{"n_layer": 16, "norm_place": "pre", "rope_fraction": 1.0, "qk_norm": true, "attn_scale": 0.125, "init_std_qkv": 0.024, "init_std_down": 0.0, "beta1": 0.95, "grad_clip": 1.0, "decay_fraction": 0.783, "final_lr_fraction": 0.0, "seq_len": 768, "train_tokens": 899800000}
MLP neurons of a small language model. Each row is named by its layer, matrix (gate and up: input weights) and neuron, and shows model dimensions 160-319. Each number is 128 + 32 x the weight over its row's rms, rounded and kept within 0 to 255. Numbers have three digits each. A neuron's up and down rows have the sign that makes its largest values positive.
A block is one neuron, or neurons of one layer that tend to fire together. After each block is what it responds to, as a language model described it from the Wikipedia text at the highest values.

L6.gate88:139143149178118124117129121177136151162147160138076107162138126162104170170160136180157065101116127138109074135177136053102142098181115126108205103132159157151182111156190111151125107157133094058059030096147144138122139148145074112157140126172126096135134180133157089121176135102156154104070129132132138114158088129080076136074136166133099144103062161110139156117153087106148080113091200099147131143131076109067116102099101107164169186146183172143135104078161111130074123080086126
L6.up88:147088157173139135117158161149164165124113090127142072157192142115165158161098111144105086105161109066181167149146134104176142075158168163095074144156185136153141159146150164123137130156120157120079101179178135152148125157096125144155072148152155151086132103118091158136108149131139098071144152137080071132095176097144067122161149081076125180035112149118139184182130095178111120080137115091108160100129150061109152106143147126089102180168113135149162114129060082124093107076089098
L6.gate113:108201150093108165139157056097161129120070139056089167160181128133103161135104134124134103145158093127140175164141138124135058126128112090154180090163136129097163123162130094137094141147106122132092138170188118171106133136132151105115086076141159165174130094109087104094140166146184088041122149139122118125152104134108095129124119127169120117134059173102114117097114122183165101098150146188107146108110105151183076125166153138139122101169114129124122108144148179124110099130142110
L6.up113:175151120116102109101135153158133154182065161158115084119083176175165161065116112168158060114137117146114178135139144057101126101161124152136149152090150115145147063077128117108134160120091124118132148112055125122140099154124149070153100142168129028135095173144091231160159143234108158073101082163117189125101148115160136143133101173118146136152174147049079124114126148128079128124089142127096150138116174092105146103102133112148136146142116141138156143133100198182195176178142127
L6.gate157:095099102099177105132128135129176118073117094092163120106109144152127162071093140136116141141136121152104086132078142129084116128135166125142179160056170171148169119136148129090144131093077134113089100157127121170134207118123137097130142196073138127132133165101126150121074094086122134072123154102145086148145155101152172124150085134144152098095180123093095102177143091089113191107088128159092088103103100124120135124127088095146126105116100145080114187070104171060122110105139166
L6.up157:128067127172092138157180186165162139096175105145120113138157138147116166127143147162147099132081029092124120098164137067116128097107111121067153070150136102100094100125112090090110141121081079103112145150146118129126114137129093115165113096082120118141156107154132138124111116108141167143190085142093096146150102111131178064084087168137133135149092142078096176163074074082101150093129101181079151116114099098146117117131189158185132007167134142171147095170137143125111105086109147
L6.gate719:080131042176155160121162121164145133103107137110097121153147195146144049145201048140136059109137086189061122137124144134126128118130077100145124111134132105045150154135175173060130150185144183172085088137103096133118196093111109059174161117075128105119145118081138122103133134173097123150101136097144122164125173080140135079139124060119142227139118119124151164152117179199141126153130180153100171110111105111105188106143122099149138089164179099148155173142169092069095116129129139
L6.up719:120162110129150137190096090152126182091126122113106119148137150170139094158145125121157096144099115115045134107079133103097132132144125100155150099093111090077138094054106127108111179119128112162111065208055104108111104169135126120171108138114125145164198110117110123105193114071142139124188117139112133128134175159166098076140113093151129142130124128140095174130134152104099200140107138144158112115169121081126112107122149152164123086149121071163130139135066126078166119139106104
L6.gate897:145155116162148118147090204149186107114137106136158100123122112176079123053140122189145184102130146122081158073133128134117116118159086138117138166172113150129177132164118173128113134143110107130123124136133143125095156137108064123115206192079180146136137148094188073059100178121152128131145144125128083168114133173187108145132080174134189098103132139083177136182154138195071135125130173082082146171135087079121139117098127148102141118120139117148118107139170100150105205107080141
L6.up897:063142121126150083151148127138105094120120125153145074121147113168087118107126156123102065170085100111163077202112177140130080151121155114127101126061159150129107185105130091124107053138122154150121093133128123117113158132079127112150127163173154123171150128121189159140114174082169093158113110155113134121194151147121068124147147136142124150144168138152086176101169097143129139119070149186122140106116144131117089174133124125157095148130123170174138143121021169134127076140058104
L6.gate925:115147142109119121151139126218117143127143061119104139122149104133166086056077139120163129137145099087153114111125137074109126108133133086076114136161101140058089158125102161168176143102087113192138138138142117138199118089076113122149117133130167097175149084110105152095103154124154143091117083131152063120163088145135182139138139140088092147146136096139104141112195109151117093150126102142199102106183121097105077127137171141140107094106183056135106110104115090129098120126087137
L6.up925:100049146140128151172123097112132099129188084151125078078131123148160081143157126172121098161185167079062185167161131110107167095116108099140152059171114086145059165103124090117145173199178141168155218164117118134139142101087121151166122122102109115125112180045155110129114142172079109064133113130126063171100133104123110155124131129146161218082129130122112138132146135112153088160157144168098086101136206125096083138160177070127117166096202066102206151110108095157090078118155127
L6.gate961:118107116130148113148093138145117149096127100199151068130093182091159132130123105149115132131164139215168171116161133155048086119142096047138132103105119104107173103098080070153099106162126131164112113169134106230088130168121130170143116147098133083183103053105156112102144140088129158066143147148140077133136123137162155166125116125120090143155130181149101212096081183087116160149093098120133137128091135116152115080100186151141148125147137115160097122218092095113182147146139167
L6.up961:121149122113090108133140135130164167167109175144083138120103090121156129133131071189164137159132150186173114152151099108082062102133136163128132166168173141079110150192085169111148127112150115167134147173071099177164138141120124200164178113122159133136120128178113142131084158108149067179115181119141124172132122107144128096129139146142141154180192096156126193111099170153159126129129145134150124147148154116149118169147141158151105100099174169106068168074135117143102152138095168
L6.gate1060:103064188147159139118098198193149078113128150079177078140147146140111066154174128137140114191125157144118131165110092076088099121134144219102139132133147113139118153160064110067146129098134123117118136130073103137098187134091131059147101117114105134147094120147189126078121149108146116103139149066138077132152123075119190164179103095143114132140131071136101126156145142140170094181207156099169068125052171078101129136175163145121128113178101121195104102080079110152126179153153154
L6.up1060:150128137132087100094182134121127130119108091126062135172150137103082091126114111115108148103090091102097145107110157104056151115183124148095085103120124179166149204157134092162106040156137128129133120167144134109123103158164112105135163073121212137119093115067107120057131111139160123135070178097164101132149113067108059093141112099109137171131078147124069146129064134148115116124128149177158135121110140181173103084174140120136120130175114114175136124107168137160100050178115101
Description: Mid-word "ra" fragments

L2.gate104:138127158073130098117100092122142149143138118094133094095172156130126184138130091144130152175082183132066120137135174115064113106130126123144188103175104081077179149157189149127069152140111160137101159164112158139107188127085091140085182107107130161134116185171088163136107119129131193148171092088083109158154179127176107118067117110133149159085150111111111081120130115115084103093168126118092123165108147138129151153103108096164173174140082130121171102121134174133070095121036140
L2.up104:109125113152100095168172078156109141092133197073143114057127138148149138135179172182124144122093159211130172100133151086109151178096151156137118159171141111152112106153129101095074143069120120055162131077081157142139070148149116218144148153129127127151131080150150137113170095133097131196100119134135088074081075145184138141131116127169146144118152181138123144170072107139129175133105118127073140134091163080164116113087099117132118159111112097130061200145176148174137078097106142
L2.gate471:144148106126121158056133127086140146121107200120183122127160179139137151084163145169080106138174107143143075074140149116092161151129101121180102133149208106104103120131089125168065099154083093107094115117135085180134137146087163142118168129119159165128124059110113128216146132103147117151155180122132152121186083164189118073105100068119142084118110145173096135075129120133160138089155173123099113163147114110060094081157146124153137125129168173130135082084178163168122116150105115
L2.up471:110109110157148120113179119122157074168116052157119122153143115160066195110178193133173116166141144113121104070096086156113101154100128089170137200088109132146110161142183143115147108151073111099125154182047127161057146134121122091113202127144121083140088140155198155125051094121088123151098155136101037125124124091131149143110111135106104162104091146132145095094087134143120115114117140143153182133204156084186125137159056149132138133139118126200134123100139158075117138168169168
L2.gate944:139134199140102146162155130147155087119086155132086142093153155096121105146098196139089139126106217176136119127133168101077185103076159187125120111100136134148133137153131155067104138098168167134154105107128106125140168142129071115153127073093117156133181154114132156084105108096122179135132131075093114095145180132107146120078119099113108157089122115096156202092083205133130116137112134124113076133163137142099128160098170147110117181009123162129124171119138186110125091126104109
L2.up944:038133117124129122184132120094138118112159186155138128218156169099080132136063099157140126143119102117142115127086128173134151156177132134192152164123130138081129099089154110133108123160054138099152178152056146123189123135117156131107141134135134152138114181213113144086107090112127142130121176104097112125160172203133176097092110129128103071091098098137207158118134151102147114164114147098089147140101099135110162121161119194162122114190118060074128142170172143144096113104122108
L2.gate962:175113144144096108115122132139190106127134121167099191134129115105086129112158163133145144085147125098094147150132040164201070197134136105120151189105147132090121066140160125138157177159108050112127198140149145141190141128135127128067097112129149156148109123163152141088159152079099126133130074141107136116156106144107112106123113122163123107115163123106175110207099147087112061132079071141151089115158138103145106143084127128176101074176124131175132136110088172185060192137144094
L2.up962:105133151122135130096191101129138162101155142173148123166086150083149122118102165119125100156114168133166071102128144083113098085098137073066154168158180132139103157185137118116078123103096160188118160117164117106116145067125108147129130149149127125135158099102130088156168139118061195142132219176160089118074123147092108218145146086132092192112104184141129096125119149143088159138164092146143167119127094145093138189128147127167182086147137133057144059131139150153125136111155138
Description: Split-word second fragment

L6.gate93:062121109136071165054061094123116089109134119155136079129147137209179101127100117142104156090153098127041101145155109202115180107143112147113111137098147145115139157175117146136116162185133083126152147097104126073130105115124085170150098151134129095154091087121144111117142159147170080052133138077155129071101131131116201165123161128146141163098148131148133120106137136133111115125071186146086124128111139143161126101100152145124051081133100130119072120165158145117086128143160166
L6.up93:099160175130084150076142119132130112111163152112162147133059179145153152091077079159145108133124072096070133153060147203057177134192152123096095124152173090086139112114150187151168145137121155190102138105062138137179127133118125172097131135146137089085141163157123106129069129247185076157136105108092105122126143163143130116213140115126166112148135131167139099151116102095120120108126153117144160111141146156153097131114163155172133136160094125095157124149085119139113157131152166
L6.gate166:131133108073085078078138052130110186106111061186046095153106183137133149128094165093126150107158152163155117106168099142057114155116166130113163199131129151063107101153173181137055154147134118092125128165114160107111123128110070152150114153169159138177136126117106161078122170124121063129149159100166135141145163149163161108102119130196110101065151134173181133099152108142151107116135138113153169125095074113147104160103069175111042098122122170119204092107159194167111103086108153
L6.up166:086157162145128175087061091101113140128113117114143086101127164083101150165095160071111123148075159137146103086123176103117172070134151156125130078117130095114162132145121149101109187192155189144104151058117143182096117145138166075061112171147118120111137135136131133094142076127088167041116088138108156061125162082080142128160150147127147110125181122143145145091148139131187054123094163103122126086176146104163187165115130156122136151114120073077136147118158172108137141127138099
L6.gate197:111100134114101165102141096151100058162103080100081047107118121146120089195146191099145162077098126135125136141093123166161148081167124146132125135058131104149153146129157169141122128132127142139153112142078089148087118148132131066152116125098133103129090177096137097126146142107100148143105184071094150150083087154193175133119149066150149145064122080152112176088059100155135154154141078115135146167143099098161177118106085168111124135125159086144142102062164155183119161159160112
L6.up197:153175129073086147179143181120134090174110088128133088116086075149156092089164112146161116127115157117090135155115074122104130148164113072141159136143134098075144129171156123090124181148176116157103141070097143140115111154146103150114083144141076171161051180118135136140215104166103170150087122145156154103122170146053109200110134179081185108110093089129155107083090118111152147164123048142105150117111125129154190166135083104117142164171148231145073098150179157088116149131072099
L6.gate405:124172093161164123180147143150072163084111102140092162084092096130180120156159130136139110096106165163104181184182141138104149171116176161135099092177117200135175106149153118149173091169090145126167166125108162128186149092110120073101090083131133102129124168083108120061078146125133165160158114090090119130175168138177139162133081141140086148152187123085180096179096123105170083132117183134149156176139122114137124094156139107101143173123094208118100104141116144126120157093145090
L6.up405:190116116123156137132095141129084129141147128100104122119133084162168144140128145138116111150095080142169127088102142138055078117178141153096127078177108134054096119136148126098169170177131162145091128161170051118141055109085204134107150162106185107187130141163128154115152179121117115162072158172157182150146158134134095193163135125114075167132168138187127186148109185092122204093134124088117122140143150162140110227122136183094196122162143093114144126098153107126165140177161118
L6.gate658:159125097148129075096131080133160085121186078106116047124109150184059064146114167115131112161091124142101157115078116133147093145158145095150112160145078149106117166157115120141113107124154105131139128106103192089100121151132117096103140129085089144150136129140047226097149086084091113096173147082142138112142127140126155126129105078108166102132084125176151122191119122148098123177147149099061135163128133136124107144094109143089157172092105158132143061149146117107090128187115192
L6.up658:138106091159188095108102152115106189059177173083093051162136118117139125120167124082134109127116195073152141193067119152104113122153121102160159149081111125140108152137138068082201129146114124120146125063138104151107158100149140079153110099119149143128135152139149122119173116113153143077094125089115132154117102183168146103105139144123190129145136172163165109108101132140112120160134083133191138097132160135138136142137143133106194110116115161142129161094106182198082121197122083
L6.gate762:108145077130128101137132139160119120163130122074129140124110126120095094112144105131137068154130142124130151128059148121107152127172119129094083198076130132092130115156174142160166195162163111067182127072115141140137089137128095116154152158133133104167061164058098135094138129106146149137170137139098122100097157123108177150155101087132098098149090092203145085132170145119119085069183131144102162121137062144111119104159110192177126149142101099116145088085194132114137117092139101
L6.up762:090120102100139101139172153128142111129137170139142107138168108232113108135129147151115105090116189147128119044167121165126113115203143139110088110089085189160111138064131180102173108162076116121111084149126130094116146169095136126140113116099142159164139130136154134117107124160157127120138128151142058074158114176130130138169096056176136147058145146154164191165150156088130122212081121094147175079139121097142127155123075096133127099126103087117131125139094084191125124114083145
L6.gate774:110086128117142173113225065163085129165113132124148140190124130127099139147138114125147127106139101176152130179075144117158117102085150131122127078129079144177135147143079089101159149172142122138143127181101163126138140121106117114129121100086080130159177205114197073100181141146070159095093163109119108158080108124114172130121127127114094103110082142178137128150131155106136117133085116104119127130121113112122109108090152085081082158117115161108130199086126144121200107160073153
L6.up774:126139107061113177102110119131083117102178206175113114105090145163124125165122112180132116097162156105131114146051152128137082116132136141111097106152133123122138156053137140109202098149119103114088192122127178160079108110144092074133118159136080108196120144140174136099150104147089148098161110133104061151130133172120187199115104177127069160139160130121215140161099041103135118164103146154140215155089057152173160068101075212165171159146083152118039146128156128089145152160137122
L6.gate927:169151143132139137129113165137143163079118151130193130124086171124109118181129112082087126139158105167107082139105196133113106100130175106136116104118121137154138125162153145158117162124115181117175103110102181128128100120176151110182095195133023139037158166109183148125122055181110171073159160104124091109189166124073181123091136128205088152129122160094131084168121104072133171074122123135125069150109104069175126120139153101077149163144176139149183102085139092099149120100165125
L6.up927:127081083067094124109139204138212151137149115105134083122122198056124096200166161170111132099137180135138115111112107121145141088153096082145110151059106183170155095099162155194131169100175087125155118146151124119123108122171045158143128123165106190144145114185117160098162129154178139110141122146079095109158158116150113111081163099060109182122156160152112094144216130094129188174137140076093120146142165126105178145083083099159078133130153128098077099084122157097152114160112131
Description: Mid-word subword fragments

L2.gate165:096158075138159158142112105105126077093123156137164094146116130110117148190166180135188114088089073129152142121143097154102148119173099061155065158144165136143136111099147164180132107112098136128139175118173162099118087202137040134120144137073103120164183109155132129174161053131133153100123145140154123111142102152162089129122135101111139144111087100120103096148055141141136114220080113195141127141105115141185104057111039169116118129102162155082124144144147105159164136041111117
L2.up165:158118054112144140134104145137125075131107185146115094106103148151089126161164116120134134178091124125108079158131160171061099121192111132164102115194059131163142108184142134119150150070115152157101112163114130072168109130150140032105162167137161130136098087181133067082155113120167128062102118126169088080116156160146091139099148135183147141151156087119140105118137115073087173090106125119159161117140097131090135118106110096139152039131154160147122112110103112160142186156137176
L2.gate167:129131159136080118147086124115137097037147184145094075128132187176097114101164072144162138151133162092139119170160081144143107126094117085141093124049139207039169103123146067192116150130084094148108144190098084143124160140141162107149054159095091140182147088138130091123087073139118100128123146102102088153174151119160094084108099131134134152094124116125117105089135108149168172114142148109117181155167062208144165107124138128132186125116070112161142159161159131173163097084166160
L2.up167:157153089140142158072109124163079124143168111143188102159114142074090145139137115132107102164110184160117129131147115138126094103101139098255117133098121111157150153159083157190123141156093190159144142173155097044076094139121130134154186168055116159126142108102133121118164151188091142173153146149157098143084153099144166111179098162103133084136106135104162131127134085103129065164158123114172162155104149112141068117115123189171191091121122169157135113143038171146128110132197154
L2.gate214:153061158172076138106120053108140165111092078120128071113130126110126112117141075126067082100162143132106128105094152118118100090059106162201153195185130100121122180133100141149119124119149131219136060117131184169153149135126136069136184169194106104158138115149139109180124156113149133177184100045109118188175154139128084096101149114152098165165128186109106131095146092170058131153156168152177131124084138133145127135109119128142124116188103083112193136142153107191152149140131127
L2.up214:109113106128143128152119146114107102152172119129136075138134053108120144137150056145157113115198143155093045143123159104164135106098166104117141154160103175121089157115079125117157141109134134132140117121108135093156173200104125120197075095141086138139108159187153149152106140098137124122088088135098183149147077095114153161106138118163117057085185102172074106125079115064139140148117136151121113107116114112093161142123156143088111094142114155149105122148112055111125129121065140
L2.gate1019:126142157123153078140086040140140145152158203147170133143170087163113103121065104158120120141118135169086128149113163088117131119153160120123154206132101112140142140107084136143137089183149142159137117101110161188156118123108063136166102113070103157169069130170091111121103113112130081109160150137117097099195119151119164131141149166179100091122139079139165082140091088103123197088119171189110111094183181108130130108113155126133151162073112120115149157143132137155168118100145120
L2.up1019:137153126113128127135103113062141092164113072161106082115169181175108148066092156097081119091160130113137119163119149132088112136135075066104124164112157094119052108061119143112155118112144218102106118107146150138170153155092098105083153166129125045128134092120162165164136150107149093115177168133146106096121097153177192132074149111123108131110159111127164144096137116086059151178159071137134159128161084122077086136120118157115144151138154180159128158084092106148203163108141123
Description: Mid-word subword pieces

L6.gate278:147146146165105143096152116109091149150158105162119151140104118167117163122165116113149127151116153073128177194116078123100146129146105163108114083188101119099081119149070097103119178111165119195111137191126075176171134128095160132160093112188119107173110156180167108155097112136130108200158164120084180145141085154172147115103206165132125116094124192100079124177078108118150089102169090154142132191129100188182174109089118129186090119117103157155153139117142111098154109205130076
L6.up278:078175118141122141148093102090116128155092145165069111099143103142219172137139097085094120102082121143088164114102053103164126157128123114110089107145118106131122097139133128149125135139215092197115142126138179165161180139132141102166117128188162129098097144131056129054088080090163149164148107089110079177089115149145165140068079080175143134130170096079126119119134114111119118098178151125192118124168135074193164071121137148126057149116122138200124140172150107070091106156058091
L6.gate343:082074137151107168150115151102133094118090109088135094117143116102134140127142157046120157125159153147119048161149091091086114157175114120093160082128110142177138199107127127204072087127169114143114084106079053090138159139120146125120139173153128120179161123104166141078104196138158165074136139134133107103167086111128141099127075144152172162080129162081164107131139118149152141081058115162129159148172134102055132092130101128095185129103086095156110194114140097119100097153154068
L6.up343:124085104161114100082130113117094129152131166136124153066148145124168144118121109062130106120136113144070161113150164101118162135150144075124129102172155163110079106116126134148152085148177096080103112151158119078116138170116127124128095107105117148094104111078173126161112073092143159131115085159151100138144055168107111101133111155150109140057125104076131125103107124180143071185169203237103141149150141061173149106121126193110084124170138151115136139142137144035155086135141100
L6.gate382:126122140146119135169186129150157123143148089139162135149139105115111125116130139099117086062188150121077146140181097165138137192091170094127134113188103103110124110110174132115179163100123098132160054144120133134132063164096150078139103129149149157075149079131113167079144107075161058132147161160177144110092106135104156181118129148155133092124153166136125080137127136132164141104124140117111170168185151141188104075148081096148111093115099139168130147072168153120152109153177143
L6.up382:173199121122111162129130129105165124141180082176119172138166127123137166100138190103083165168135112080116104171134140127123151145147110166151121094122123097099138112158172113155187127148076112120138107166186128117132123193090043129120150138125161158076121080147134121128177097094129105189122125149140140139150132192155147141133143131136047095166138116061118154100119176085194131129146087138132167065175154119093127117131128117087063096109134167118109139151109144080083167144140208
L6.gate473:121132139134031129155075110137161105132146071137136111135072178163162180104135104134141143078107137120112119176100096122211112105141093113121115095117175136115150145166141112140098074125058091160093166148106144136174128183082129107157123113162058059100083082121130147186149113076042131178103138107160099168139137189140120099140093164115119220130085105101153175149133172143117060096137107126120130155141096100124178095088092094122140089147093126125176147131161095120153159128069073
L6.up473:111175118112127106081076111120135137199154156127149189140119126145134150151124093132091114116084127138145157175124118095145137135134095141114049121159112116140140168103128096130160118123150126166133167142113115099159077191142120140102121164200078074103093091148116153161113104110141140151174194048131138162110128098167114117118081132084135158149141108092120131083116171065138097145139205096105152161113137132161101142078122088143126116123137189137131145072147118124168146118106132
L6.gate528:159165119181119083129165189117170120174127131148115148167176132146152183113166074089098161128157130131153091083121134176114105106141127149169068097105142180100156133144131162136166136102135153115158155119138154083119139124160169090123167120115116115123136105175032133095139187141115159138138102075175123121125099120127125086159130203191143139132143143171137086166131086121128123135167112148148052147136072102058158098052084133151155072170107131169138206091138112115172123125068176
L6.up528:143132099089116104044128144103114108068144150197133093182110120157072058096114110139095183141098139117118110178127168100179152148118113105095169161071136107158105125070126154121096148142161096119166135125151133141136117137162119121148106168136103133110077088144144130081161163119131091114194115116162091181140132155127101077127100111118207192074154137136156151110163100110033164104108155153093139135108105080173114066105183165166138125131146126156089140131120086136086137158153159
L6.gate597:100145160153145074086101153106111143128117162188092117113159101102150100118134108151169109114103124129143148172068126122117132101161122170151113088142133173123103160124115093211171071105106114119156143138101127119151082150096108164110101082111123129057140082117153057076125129100104092171142169134104145107117109111163128149136181085145104138091132174138093102135084135101097128131017147154129154131131188098091105107114104139140159165164059097138089113125153145189074106132139130
L6.up597:131142187140106124161101074198129118157081086112130158151119089090156203098166149209135126088138163184096132173092069107112163173153121132173144188155161123146116130128125213111131124123153117132162215162162147182133168135101128222086126128159149146079129157076083094083130141122131155164116128160137068134175096174096090142115123144141075136163171156157131141136099146086136110086147151105213096079095119171138153119109116168170117073146140145096181128181139165083130135109137206
L6.gate772:064198174154077133100071107170112141121153082183142198153106120167139137161133104154051183171075113126101137078122113161091139137152088095108110166141161100109102132119116122112084162157150153133168158179111106184066110133096146123150160148174102137068105157128187102100223099146158133111126187131086165128081141186136048092142148143114147175050092138135184126130157146140151096124124124139122197131167152083175147114156129131176080101126101154142151117128113135150133055121158137
L6.up772:106168046147086134092087172130137118139097109201142182113153124184111196122125134102083140186206117167105155127124120161132103122120116155059134119109131126123108078095100106094130089154152144113100069157148039115110184088097129112104121132108127185122105167173186131107209094165154149114070204122136116139129128175122111096144110127134122130127155103130138124085148197084130081099075157148133131099130118094124055130105159078166165152131127158149090093133134099168195084113068108
L6.gate994:111157119170085121143120159113127115141151069167141163152110118105139124129148051182064154079129123131082105165080161158111143102086168079153126146139107176172165179184066150107106168123152156109180109076112114170188150125148119103164166136156124173102110111087147078188140134128111121119159117107091170189123079153125085125124113159156106151118099142085155157071122123146128114040111120095096128098145158138206116076138123153140084105202150147155119146167201130127100147186125128
L6.up994:128177131199115104088146118115125107133121145115130163102157142125142099106171058088124111072110080103140104165169132135131164115091129093141132132128129103140161173137084110165145091154104105191135110180202063120163148151095133159154181132163084124116156148111126146152120143116116080157121100168129094156109086114099113152121130138135103178116207166079187134116139080162120124121113123162161110108146159103144118104156119175145051197173125128139092123136124147081173129190110081
Description: Creative-work type nouns